MLP neurons of a small language model. Each row is named by its layer, matrix (gate and up: input weights) and neuron, and shows model dimensions 240-335. Each number is 128 + 32 x the weight over its row's rms, rounded and kept within 0 to 255. Numbers have three digits each. A neuron's up and down rows have the sign that makes its largest values positive.
After each neuron's rows, "fires on" lists the tokens most often at its 100 highest values on Wikipedia text that the model never trained on.

L16.gate1477:139065100179157076127147133143128126134144146112134125147139023167162107143161125103151111157180135117102188126093107096141110133138173191090135092134111155154142215156112092126118135141124160096114125113130151093114111151086151141081090069158124129111099147121158106096099056131085182103
L16.up1477:204139229113128129148142088118097112071048089108204083134043169068072152134081170105065118133149095177127136077119142154131110118147129047130109172093149125109128101130114190112160156089131139159126177157139158181164090114103144104117137142155158102110140124052159154142101163048095143154
fires on: " in", " to"

L16.gate1849:134151116101073166165142072191136186180138141169141154163128145111201125160142162122150129151109116100065152167115057122153142062157164093124128105102115174154156171133102101095143135141161099134136140090147117101095126091135098144082125165137131094141128072155114103148124106128149136105
L16.up1849:128193096084120159149065129081135154168161121136131127098078147148111181133165184104084118111137117169095163099162138120130096118193111163148159116150122143148077142117078164132121168073080137169129098124119147164105097116119123117107099169099106090134134151118093187153147138080078185130
fires on: " in", " of", " studied", " and"

L16.gate1784:161110168102163124168163136119155142146100137098144096161158124150171114147072120137139112112107121126108137110138119122172153161090103117076135177207133143136091152153180127155141181112176124120051122165111214095115135128133141069092121129166096116108107143161178197124148144120105109086
L16.up1784:150119096108131152224176100168097085126083139128115096175213167125187122105083092149162188139103107163150085191153185094164138145093113133149167130106139144124127075131121131126084150074169165097165162165081156130101048144143117154117095151121176103131115107123135102080098113164100137131
fires on: " |", "|", "-", ",", " was", " in"

L16.gate400:173140120084127149144118136109214075149110186161153168116130146166103191163144108114138144130112117071101123076126139113129108148102110118100222135082130161056150100084080070143126118178122153143095099171105121113099192085100114176083114135127097153144087166112152126154152129107143172127
L16.up400:075141120156162136123118086106112093160118193099143184146148178167124165128131119106129144089156135146091089147157176046161049095133130154170096126154111161099088107144200157138158105128109097155177130152146132129107124106175078173163109118149100179098206182098103167157157146133157162128
fires on: "C", " F", " A", " C", " Am", " K"

L16.gate1861:142134124128119176116084168125091116218106169110093116115115101123132154107181087089117143109127178125094132062050101091151164107190164168148150127134191082110150121199090132113121088061183131145122167154156133077103168109173146132117092130105084081073139083220114104176115167132119097125
L16.up1861:129165119172144116124155100137150139187111166163117127085100127076162134157124139123138126091138123067169102183084083115185177148137156103152140166122146166112116150079124099213145091109126144164186131110078073103105167173125075099125075088125150105105130138100156064074135164090128120129
fires on: " ", "-", " (", ")", "(", "_{"

L16.gate2214:126104101121077128129085162127078114132125099107135182157121133135132151156087149095149119139123094136069133171136085145148059119084120107116107155139156137159118135072127061139086082138133152138100090154075083113094150157175191061126156090162123196141134125145118154161135136111151114059
L16.up2214:126193119111121111133050157117121124140067108102134113172154134180128063107164110129194126140091142134134200111105170133183147176128151044112123075137113112136105117072158162121150099106113107179133125197134063176128121219138124078179163109170151120106092186114155120059104131088100096129
fires on: " the", " a", " that", " this", " where", " This"

L16.gate1064:179081081160083125136184128152097096138118135124091148193094144114123121136090143120177149097135111118110156158161124112075144087158100186156037093142082124163162102180146081121157086163176147087125166165115153127139129175107153118089169112187087145144145122178093099130118139128080166161
L16.up1064:148157119187157169084151165131113123190135104131130092157149123079143112187150111109049187124135087103140145127082142105157164111108173136130155101125126134162121107080145151173131082163126128103123131115163103112060139170113071109084136134096133112073115165137125156111106103126120150147
fires on: ".", " ", " |"

L16.gate53:117193120142124050088121141083132028136169122069163177162125097171114082139115146119124201158080166144122147169164150071093157091105170128160125087054152121100122122146111112154075148140118116105176129107047098086194079122175103125075133160102100144154145120111110158147159072155057094144
L16.up53:137074142141151133067096153111121134090131097079104126156074176080123179101112135125081116097174184222116081111121069131178099143194096138127121170173093145126181136132131097115111173148163118134085115135118147106128135154159091137094062129103116164138078104192153093139185123171120052117
fires on: "R", "u", "Ch", " |", " "

L16.gate1398:122125142082155161141177166108114136101147128054144172161124093140155127182168152136086142089106135178168082150066082101088148174197157097154132217126187105133107107127152157137131154125138082146160091121126107127155120137134129089158114127132118109155078157085129147151132128118113145131
L16.up1398:142081142088087111084102136123119172129136154207129145111080112169193130163143131215116102118119153185131124183089128070137107157168158122112223171126187170096150086121138120164118092129177138136225146121095057085134104126128097112176132074057192153149087156107133108125142059095119187184
fires on: ".", ",", "-"

L16.gate163:129115047076077168104097111109157161169079100133154192144144107141151134127126155125172114085162122131142145101135107151113123173114169110122136144148121134123096091157104129136138111170085104153179112155064101135091099120120097109180149099197152124088168185107137157126106127125139118117
L16.up163:174137159171175085122140129109107151139151114142161153161112134090144098131150131149120083141117093145155086135114144107099101139170113153167142107103218128142102115127116159165155088123103111077195105163173123095149046189145122083147121120045144119081113132148192120126170175167145178120
fires on: " University", " and", " the", " Be", " is", " became"

L16.gate221:150055084128168124107210151183162063102137198136124108076169152162138176184152113186148103111207101108103130153133115113127128171137119109125179122131115131087163103073160087083084115112075151174136123154126092129172088081096150154183139103133139084114118126140057125138118157193116106133
L16.up221:149188103147116150093136115105131121152165175161126162080138139128178113170124110177153066157142160116091125123107132088120126125132146098111136116140134094160147206135166103091103133106111102127151127132137151140110140167135122115137124111100112111112083079112096158087133150101103117104
fires on: " |", " and", " married", " wife"

L16.gate1963:176135113169150106130085121133095113139135163117143109101105144070170113159143127132158094112181169086083108162157131128151164151130082166116157125148093121102123116181109087156084156124094109103148130132155111158108170135116103085136160133069138071160093149084027172116157165121133089152
L16.up1963:162142112084061057112164124124108179104177120122144078107178158090152120127098149115149098107146078153092135173058116104158177169128104140098136197155107070100069125109119118081109159131119112082161081109127158145135136119113122108240121121143115095137155120133107175107157167120064130142
fires on: " |", "|"

L16.gate1059:118121102128115167176094144098132075168122113137176104145155138099113102161040124108145149134138129130044176115154139153109146118118102105121128165099102124143100150089154081148112115169146149179139145183096087137116109115123145145161166138176164050153110181054144096183084134162196127146
L16.up1059:119162143071139100185142101102129102127141148113179141143085133164104133182179150075166165131097157119141166154102108139071104168129161123133104126105138107114157128165192191150122116133051109081159097135119105126098170122106142099178155171132165155094114157092152070106182154158116104164
fires on: " S", " the", " f"

L16.gate1710:166147074123149140114083137141117112111187143158117101076071142182115135140142113073089096097159143117110140138078138113147130137137163163112095125117167145101076128120127147134097041137130135169131150070164128168169159130134132134121112078131165123132099135173184102051177168109112165155
L16.up1710:147187155124202169165076112176129129138180126173057064095115116136145114116188092124118088213161153151112130178138135097144110141142147122149118169189158121114130120106143151145082066170153140151076167091201155142088108164168124149078110145124105134075091120140130119103143154060103154092
fires on: ":", "′", "°"

L16.gate1:155124133109157111090109067202135106143077095138117099049167102105115145152107084105148146137179113077117183052156099140129120040164078143071147208077149158112200130166172161135156102151154083132122139129114100109139135088117137131156094134069125070097139139131117143167107106101109115130
L16.up1:097100152141064098145110115110118104070094101139154140076141188114132134168133146089198160152107122109151112131098130188091179127087137070072174117114101143129095115138153126112150131150131101117063123176060086135104090154082110142128067149077142111118120146148154158107124100149116114127
fires on: ",", " in", " |", "|", " of"

L16.gate2002:101098122079065093064165099184233110136200115113105121164130104142112085102114077057101151106134118169117127035148061070117130103180129122157085100137120099105130127095138161143121165140121140181110151147106106120095100146098132131170151105112198146106074084103134128093141093157169131098
L16.up2002:225138151154099130097135146101110092099104178074112141134143113078187137134064091186098127141089146149135079122102093138090155118212162103136100162149144158181090138083068158128140125144128114159090110113150115118124103170097102118163183112130144178139175134086144127088090134152110108153
fires on: " B", " ", "–", " b", " It", " K"

L16.gate2127:125198143128144115030103147145080082123158116126094127101100090117102084109117173161138147164110092133130045103101146154156127091138129142119122163119134170112162187109091126110108093091133165158120121159131128133082106137120126144121106094187152189135141092161145112097091109131080141157
L16.up2127:111195128110151178095135102128080088119109077134114085122139181165098077132137067141121107133066176117162107088089093138120092106086127102129133171105121113048075127187167117107136114160157088166118130116169119125138133115178088139123201165081092151131162131175149147139061152087128184122
fires on: " a", " The", " the", " B"

L16.gate125:121125155099111132089110174103185155089112140150149156128140117073129152172127107157124144113101114153163165121125118123161131161083097197138213192156147135086116122104174120133159074167156140119161140109128078160124145121125129153136135155139134153044095146145111160163141085122143169143
L16.up125:123160114104148159162122150099133164151078120169088141132069153135135110127107064132119114148086106153121122157077122100115166165129114118154140149165145167098117160099108123095101093116176186108154103111164148063105171131156162134138134153113134160145118164087187181112152097100129146129
fires on: ".", ","

L16.gate893:140105097130097170065122118096084105119103176137118166120123148145125128162069094117123083179126112086132109110167127190152132085083172102137159085147170168156096131147131120089152118137186133083151167181114118092161082158211133121173145145102194149115068144115138143140082093172164157025
L16.up893:138099117188188126172124150167133173109139131106086083160111163039120194123119134121100074066073057108153148125178094081144132147106169143110143067091123145101072177130184129143086111144120130099173107110115195125149125151130103157219143084136156148103087137117084084198096145135154193120
fires on: " S", " R"

L16.gate359:153067104149077159110108064142196110197181115154142130212119119091137116099144122114098078173145055122118073064095095167073133096123121047132114130193179133129174157124090124155084098168154144155085159104144056082152104161166146109128084102119136116118119113080105143166081090197132157135
L16.up359:078155085140199139154130123109098122144143094140140099127152173106168146125115167126133072102134133074134134096101102113133094176120112127092135119143112128139128074224164177173054131099118166105052069123080144102126164170168117072145154204173162100156105129087138088160120137095188161098
fires on: " R", " S"

L16.gate2210:153113100113115132090155138079097136159183141116133193157108175065167144170055131119105140136034112122128098160107114125147138137069137150100165117177156120199159178103077113116115165158126058166154146140125103129082086123135079132151123126078140163110103166103143094120128160176099070072
L16.up2210:137130078152090142127130112121153121129112172095062136098072139116187171109105081136099099059135100117116128221150120079134057173074157131078135096117128147173171163143072150143121070159146144117139129116110146109098089148128119102106102118093131138145147096093146112068092104103148146094
fires on: " |", " –", ",", ":", "-"

L16.gate995:128187130134165140133096133151170116132099148101118143152138152134107153111126135157170203160090110146128174128110127127125079118147092097093138142163129137134127127100105139111109111102255129181173131124112149129173019116180029138077119110082088137155115095193130184125087104111110112064
L16.up995:083180120113080146174121149092204103121049094137126054094107124143148138111119122092163138187124141057106109097127133175127104117132103127112084150136105137136145089108094128153075156039128129096091136129069121147145122105122044121099087116136161088107165103126159166116134107089099109076
fires on: " "

L16.gate2018:123085114074096104143132144183103157114163081116106104158089171089144088119116137052084117126066152128114110166123131095090093124102213178107106196147146149133089234113163098170158157122076103089091075164147113123143153154126117168135132112138203099088184149132126084159115115111139131188
L16.up2018:097102065164138163082178149205086151137083058085096047073097121147112111114117050132149097068094099142112055111105119102125088144131101105092183169113120103146155190114147123084163084115178088101163093088086108132171140132123117107139120090118123134110153153126157161145107145095163135181
fires on: " |", " of", " to", ":", ".", " at"

L16.gate1574:159137151123140147092077091159133128176169093129190147181112119122112134134120096115134086091067171163129123133147115089178122108058108125147085121140091122146106109155130076200118134135148082122145168089212143082077063158125152116084118192095113148119148161136171134129185060085141115099
L16.up1574:133156148111127179158130115095122128053125113165126139144155155159171131135137105127128144156140122159160177120137077136128191110123119090137078117147103134093158101117114099123142121125208198125175109159178099170117129129092133114145062162171107154084064106081154080093132152075077118187
fires on: "\n", " ", ")\n", " \"", "°", "."

L16.gate1983:053122119115119111106116189143120125137110140081143120107139130138136142110138081159092130103133134118068150129181127089138074063122185163118153183123145153130146185144034146120086120139199109161126135169088175107114116175123094145104078144111119062137103123152063118131108092118078137115
L16.up1983:139112127172123173095088043147135118160120129121095142069148109111153087101215059111148129116111172177169174108159082126143122119141142172137110147121143143133176112127122096111137111161114179154063173121130127140137122134093130096120098189120099139095097158116196090075127175133110090139
fires on: " |", "|"

L16.gate1154:133158090154119140108136137196153129135133109108109068125141088043118139154179119123123075082163105153107087124149136132097117123037185076113206141114158113119232149101147120138151155057177158152103114093131184140155140136114149130127132134150142132118097133088115128162109193112154096142
L16.up1154:074126091088115119086096091131135138108037126117142118164130114100139062176116157109076098087156139128138150151120139136129139061115121079101165159073119132127185154057150149083178156119163116142160125087120130113117152120060156174140136151129107128168083125130148137129066078107112138101
fires on: ",", " in"

L16.gate2543:154147127106121125160200100117187104107061084115069099110131083130169104107143197134136165092173167128139123080171178100120103133158107097120116071112131145165176138137085125134102103118189156146130132087055125079165139137169192136104103162116123190116169126159134127184193112115145138102
L16.up2543:158080098124084129130134057142174126055168123138114152122132105149130132148173189180113129157091155088059116153170090132166091146102143116116138122130121063135144077112146131118079151165128159143079077142125064115151131157141138154082147132188083124108084149162169092092085105094124194101
fires on: "S", " res", " S", " R", "re", " Res"

L16.gate1766:061117142144134130122080151140115130122111122142146098058168086082113139156082097159175136099125096115126104140152142097124044116064144117145156142183158095128173138144165141147111089140224135153145109126103112128090144152126241156112091104164163145196161158146120139167096172087066123139
L16.up1766:139097149059096146079164134142166173110137112113088098084100120106134179116104079093164141097129057128111119107148167042116034106055088120159103144106137140095074128124100104157159149095131082110125163137133168125108096147126095121120110115137127094187148165119126099161150098107135141147
fires on: " |", " as", " the", " of", " by", " from"

L16.gate1545:124158136103120130076112127133141090108148130054144076140174114153130053121087122158141099117146141096159172116140115127154195058138099107110145127226107117156189186086140083126089116173097150122112127093165080131041093077132155141066128093120128098154114103075147170108107131098116136165
L16.up1545:112132205148108109099147120122110210099065142127116111081188143111164111050149121157082127088130128109159124142100149119117124073103192116106119131155157135150123104151075144158150090129127220146110153105099178139119169100088155114131105101075140174139115096127124157108147142128088148128
fires on: " ", " |", "19"

L16.gate1199:142174111117155113098138099148080186104154163151161133102092159130148120172113102142126093167125141120130137090141112130157163201193166167154152162071092158167051107152104128121096121097126147106123052047092139183115082174155116160134060140096122123136145117125169108141142121105123111118
L16.up1199:106101119122102095124174128087094137170146159148132176142119142146085144135119168166145136140100159112155157126121141110138154128175108126121120184149129152130161140191025164150117075093126128119113117165164140172135155131143102096085090101158106081135080129096142123084216149090111087093
fires on: " ", "-", " (", " |\n", ")", "("

L16.gate456:106063144151136109161114119168091112128101173122120091086038129122140164115099114113102059092127155141199143152170144134124138145139147128112077101061135130126107138137138091113099115151133147112113094132079195088107110126167167124159084150108142189064132102141142139138087134090148151103
L16.up456:178108083164077136115115127090125124102100147175104086096150173139159084162120148138069130161140138135058162155182109139161132128153071026126142105134058134097178123102136169118116124146083134142157141129066114112102176132149175048166074097097162149092130149105179112184123149026116108108
fires on: "S", "s", "-s", " S", " s"

L16.gate2043:150134147124121065092157147185144131193127078112120147161101209119084144114154085114127187199124156186117123068162159125095164144111102151106089127179140136153102149169098202132092168135086182094168144137125091090112089108178173198182077115109096127096091161152158065150100144087086067141
L16.up2043:130113119119149124134152184143122115124111122178141133190151086137128153159190122127136061140113189159161183101135127146092051091208113182127151185069168171104085123102027162108117159170116101160136058113101144145139132145108098177156114126162093110121087103116072124100136143186142151080
fires on: " ", "–", " He"

L16.gate1997:123125154147136073157124131073105078143094132170181090111110108077121119138126139139188113122157105106103153115155133112092118081124079141112078147164085129173140117134109171138129141136123086134126138166194147125135109146121117145093151060119155114102068110079158113121130117141109137168
L16.up1997:186074159165159144168175119127073113155095176073116074141121107136185159149147133115156051192125128068101088136171097125118180071173178113068155111159111130126109142151150183183112104135134143060124152108101140136091101135130122141086100155144174179121198143122124115111094141109110160126
fires on: " ", "19", ".", "20", "–", "12"

L16.gate440:117114133125183117098153104118099163185150156120122178173109171086095127151129153140142141125117141158170138152154067189124131154144126147094143088187189193138167134120163123091128122091140153101106163117159083114103151114119049141127164212186126128112147140200115151137075081145099094123
L16.up440:133152086158138139133117065102144121140112067203145138128161096155103124066131127157120119126055135127144090138069114099084144175150165141090169167120127136111097109105135099144185134102090112146101091115111122153093093096062085097081104078168174126135142209151183116183170100129175112195
fires on: " (", " \"", " '", "\n", " |\n", " dis"

L16.gate1006:083147111117083153138132164112164174086120165118165100139107180147091152154117095152134163139107118153097122068153096129157111094125159120170061096101065067123149180156166095150102159141120157119129088143135093151148126118080096132062145179109087132136131083130105147126138096146067197141
L16.up1006:186121130129100121161119038093139119114139132091114114152108154155130118127055155107145152197136154132116162108141134145118167121111118087111120127099110095090140200178160147132175129176193139183155070140154123107115135155094098133110100176090136138196172118113144110142129084132095177138
fires on: " K", " in", " on", " |", "in", " F"

L16.gate1242:101152106074135111134119178129144101136152086127116190189165125110118112085162074142179134099137200098143117128156166167066062140154116164137113081107113125179133121173153109091144138190134127087137080094124105106104149150104075122122124176156151131119075094109110139143173172112127102123
L16.up1242:175117155049164159086066128121127147126149139089129087168102176191162125153127158108130101108158083122124149100135108208128116099143150098166105088126064148099144163123142132176149164167098122092081159138143086136118112117167139146114144092132078119110140073151133130099125169111141064125
fires on: " |", " ", " the", "19", "20", " /"

L16.gate177:097220104131117147124163150095103147168087109148119090135134090148163091171132142121140119158130163140128127098122123137136093177144138050135109144167069159138127121143131155129142140133104131100125151086156122109175171076125126133101087092077109106156090092054174109140131069200155146167
L16.up177:083164123089084160169119164121133156153130137117087122084090046088120117125186137105151149094165121108117177136070116131142132065136155061164158132113116198130152138155144218116111153063097130120144115080093142140150171110102200178149125118154126126105111084092164185124127120157182109109
fires on: " his", " the", ",", " their", " her", " its"

L16.gate2507:159124129110122095199118085106131130153134133150180132113131089172147154105070151134131112152101110157138125110061098135165184166176109152143148127145142130163042113122054166142119162142091144122140131117082126119115078093163106128139105072152143153162145090090129125122079090169070156141
L16.up2507:131127190087083108157093067121127110131095116139123149131178095102161134125116124124116132079089119065129141126107121101176087102166096103116120165098152098103092088160090166111125152132110142099095133090112121084140175119154106093138131120088106139094122100113112138160173116115199094133
fires on: " C", " D", " K", " B", " P", "C"

L16.gate2520:149152163083139114116138091034144136106173096114154117119079139158106089106119152100166099156139115165119133093099112040080085148164140175144104169065193108141068164119104081105146109114112088180146152103095105104095107164135106147078149107118097078140128142105120218105166071188088100164
L16.up2520:105081116118171150133148147113124146138087129117174145091042106076144115070172129148166141094166127143107142132087124091112159142105141136097112073104112077132101142090108137081060167134176163098163147129127142065155189155112134099102124112145088155109096173153079135181199105084123126099
fires on: " the", " (", " |", "-"

L16.gate2117:066076076174090161159159175081083129082110160095142116135106133140197131101192118154183165110089162112098131160145153085153088141066148123100150114180122203116118156099139093153114112128173141094154127086173171094053133147143116157139068125146129150141149118141085144154131098149105104125
L16.up2117:133147112113123145087134140113108093102218094123102084074154129099170151119141155168178081088123091091070142191133105118056111164160170183103105141067118148098132218126096134101080165113164123137156109161128089094118148097065078083137109169152124097157085177133074098196148137131130117143
fires on: " |", " the", " Dr", ":"

L16.gate991:134108100074052078121142065173107079170132163093095161089096194177138117145121112155082167125127128149108189135114170151102131126160112166150132166157144105157146083185126139168135126137149097151128153085126190106121088115086162128106127146177087156082072103171115133131137161168128107125
L16.up991:096170100165099164153169150150076184105093147151121123117131085047149118148172119129145160161121158148143134078151121177084118153141095094101111145140174153139121160080100085142088106088125152167150147113130121113143179119075154147116097177120098109112054111131089094053099089129099131090
fires on: " |\n", " |", " a", "|---|---|\n"

L16.gate415:184117160118101129204180074133099058134176134094125163155125129100073158169107089074102156154138131203105141130116189129126109110090171120182114143109149172153156134103148166125094103171107081082102055087117098161086153099088114144184104178146135151128177123146155120105183128133196154130
L16.up415:178073188136147143182162051164159113153124163094147147182141155119075159161131073055137117163113112133144173121107151127149139187072118119117139135124159115162159144115100154147153077147134157129103054132129210136163112129098105203142156160113101173124110050096179118100129122121151171128
fires on: " C", " B", " V", "'s", " W", " F"

L16.gate1068:098152178105156124168127125145136098136081145068117114163157074159151086148121141121115108092153032103105116198153115121150156135143117181109123090061096146162073115134139122170071095127153161174105198166125102163104125110163096137120142170086093092083152151085093185098140056132104115153
L16.up1068:073110124087115141169104194060112101179129175107127104156129154142154080142147101076154105071079078127131123186123128142148194162191139117083147102168101121164134133126255134149189094134140064158141122144130128102087125082144129104120130129133137111117110140162105103126083088072085085162
fires on: " m", " en", " M", " "

L16.gate1945:161105132152187095120137126086201191164155188056161085096147117101143185149078132157128124106140114134142147142106121111178129165035063155097165121091152128121124165184113133140111083144089111138122110117154164097101149142143105181156135103141094148204128158144145127171100100141136095104
L16.up1945:123153111160114150121093124173093085119121142106131081179100087140071112144093103157143045128134115140144133086088109105178125145145142143193118110166113072103107181133138063120122080161147089146146116122148127118181137107235117152137108085119155159117123171094099086077140088195142176106
fires on: " ", " Sc", " K"

L16.gate2413:092096120118137108108098153077121137185164073144145088145126155102152080096121063069132144109131081099153122064134041114163136135147118125132100145169137140102126088159086107046148120124114106143157079109129115174107136135169134201118170094131095160082115131098098150120135145101098130119
L16.up2413:123129128112166202083099084029134181144129104175133083140097159107149153112078169068096102108122139172157129144105087078192168126113161187083127136142164177116123089163097131136096125111124144150145163128211113073119157169170139109228113189144119177155115100088118177155096142130103128096
fires on: ",", " sh", "th", "st", "1"

L16.gate894:136176135066157137145103068101118167068118138145150192142112107177049154118134112157134177118142146198087113150127157137121103083129129131142127122109107159104130171162143108156140109163146149175137121115126125146095092152137083095143133139116130064089121151116077191120147108108139178113
L16.up894:139159140078145155141071057111151144148094136166124162088158115106121177091111117170196105136085114101174150179135136154136092179145136087162150170153131116129159149151138123120194079159101149155130137119093127163160124102123063105114117050130136043096081151133116123189114056068158095129
fires on: " ", " (", "–"

L16.gate1998:130136176172123133098150085167073180116109089157137162180134148080123138110115116158081096110130117169036029103146110119185044147169168135124179114100155140098145127106129122192153146072155148125102113117089120090090133134125107134116098164115120054105163139091102145149120114146116131177
L16.up1998:152168130072103134113078066119136095152150115107130105147074100073080088103113117124056138095122078092146130132135114119139144141103133107125139116136118127102126100131100116119175123058130122112135162079057099157141113106105105201117072136159152100095127138138085127127147126144203096143
fires on: " (", " t"

L16.gate967:134101142118124146067109166115137091152130118101140118107081152161198084060118126147128158094173136141117115119176086104105105122152108131133055163133129145112154151068118068154135154185097091196126118158152118130167169171113054149126112168100125158149121125082167113092182112100111115128
L16.up967:174103158136162094083128077092162081217116143127180096077099137100169108070118128172114160158146100177156128130128159109089089123118063143050155107158088145130196120102189135160156120173139174123136171117160161121154098126117156108152095118118091113136149115169136168112141160099130155142
fires on: " |", " @", ":", "===", ",", "il"

L16.gate1478:188094074079077186096141131063065147087111142149147132165115100111173100134164088113159131149125098130176089122085122091096105146171133130091152045048140140157146145131129048101103055130119167131105131138072143144110090090170034145040082107176144109106109100167154191126115153140146117126
L16.up1478:174071099120116148100151086109151106160094136129096136075119147155122144145103144193140120090093101145171171127087154189126123125154071143134067069143082084091133133196122144129102142178112121087122135120086187107100120165119127166111124184158142127127100190089109126104160153120135103157
fires on: " |", " ", ")", " m", "26"

L16.gate123:109126109135137109157142121134165116161085097101092169068101102095066143182170151088175142134124145157082079146105153097135097110128176110063159140129085106190131133110091137168164124075150129163144191156197150146117148140068138129123121042154141072107148143142144048129093144159151162112
L16.up123:190144154097153097116147174126140172110123137059090161158157128155071159191127164144164113118147168131111111132139140146114132130125149151093125054091071150180149164115091120054110138138164084106179104175186131161120159074116080127094140106141092090110130115094048131122132129127062167134
fires on: " un", " \"", " Un", " similar", " '", " re"

L16.gate2094:136131107113112103159122111123111090123148052072107115150095160136103185131103126086132073130110169126111067201131135135028091083133112091114129167096168085112154122153076162129177081098142114073132133127090142153142142133130111103084094110073145091158122086077146074111127132138060121103
L16.up2094:178141152127136163119167060145154153077073175184152152129110116090110132171138131103088146110069152161154109144109088136091125113117104135085146119145134103119096114145119128124134116089134070091128101115126176111104142110120094216100080118103120077131163128165077168120086209049125099160
fires on: ",", ".", "-", " &", " (", " in"

L16.gate246:114116139129152150103096128133179093123109111157196160144138082124088081126164129123100144163101124118123114128145079134105102129097146087100083118116079134082143143139150114144103159111085114154113161190120097169153123112090149125082139107096109096105152151062132090072089149138120121080
L16.up246:077135084189183102107107120151135102130070135088064114105078163104090168126090106116138173053105091068165130045134146103160115105175111139123130172091095198114141144098110128099143138094128103110153192166175184162196162084099076170127131093162095151133148169124127107098081170203174109140
fires on: " \"", " un", " ab", " (", " cor"

L16.gate1217:123135110164138114109161177137092145146095111153115158140110139130096104236190146111108061102097171178110119153128147092140123138113143126170140181107184126060105108179127107127142064115143164101182088136092096097095173103147140122132148080113088140133153097119112139143141085133077149140
L16.up1217:131160173173184096111191122188148154127097112141071121154143128108140124164133165139110125154079078172142174147116121126102129096156160115130178118106125146114099124132186206167141043193104159170137120117151129076114154099119086131134119114126134092123135099104098131066176137183075083135
fires on: " ", " (", " +"

L16.gate566:141092156079157045139144086108150117123145111138161157107091074132137111081131121153062091121101153128112181187114160086084150186129152151102103154181167143036194148111100076111140149127085096081142039119181088155133122194090157100099135163089088154115162141102130134135108122105117067119
L16.up566:102099141146138130079120161101109140144124106130115103103149100168125157077145089187122131152177092197080135033132097132134134096077109120113115147139136169109120147116142112152154102057082153181151127122111200098114216157078180139101116131100060151134128168126191123140117132095134147139
fires on: " ", "20", "–", "-", "19", "=="

L16.gate1134:157140091127117099157083125153203074136187125140085129101142138088174104165169110114116104100097166198118110078112115115174123106085095162125142142194161177111098171140192140140170120124119157155176124081124152126076070092185079101102097177096123111108143157187155136105133114165128114155
L16.up1134:142138159075149139212108135130066169087156150176136099097130106123142149155163087156093101158099109131188236108090168137151163130123112170078079126118113118116163164105153138090131059140136112156081127063077132191132148148227107120152104075134164116093131155099133184100170163177169098144
fires on: ":", "′", "°", "."

L16.gate960:124144086127149146144119092132103171121113150102139166122140118111129195159088131119085148128167111134079171149171119124131137111153122155077183133080156162090170117142121156175142146137127117085120143201093091161165129115175111170104123135082114115111119131177141126117102145080064128042
L16.up960:183132103056101173158112135123129087110106206108149130144120191142080159104125083111077144174092101122109126159105162133090157137102094107102115154109155118132164158165174121144121195144136139133151148105055140151135130129161098160102168130113151102132157092126101156135116111131103118101
fires on: "-", "|", "3", ",", "==="

L16.gate2240:127111126093171105084150130161145129167128152042169077097120114159123185130098180137175092121148113165152109091053151105119060094135101143136132091098090105145151176169118094126114101084157155184160087150183115033052131098145082124185156097186102117196115168163071088119137176120136144151
L16.up2240:138160117098142095152103071138154138127138099095159129176168155086127163198099110147137133159058120109125088141133163139154178100167119107098094123126177067146118099171138151094107145164127167098162051119181100135151104145116115116137143116137110089156125129113111055186110049149181114156
fires on: " K"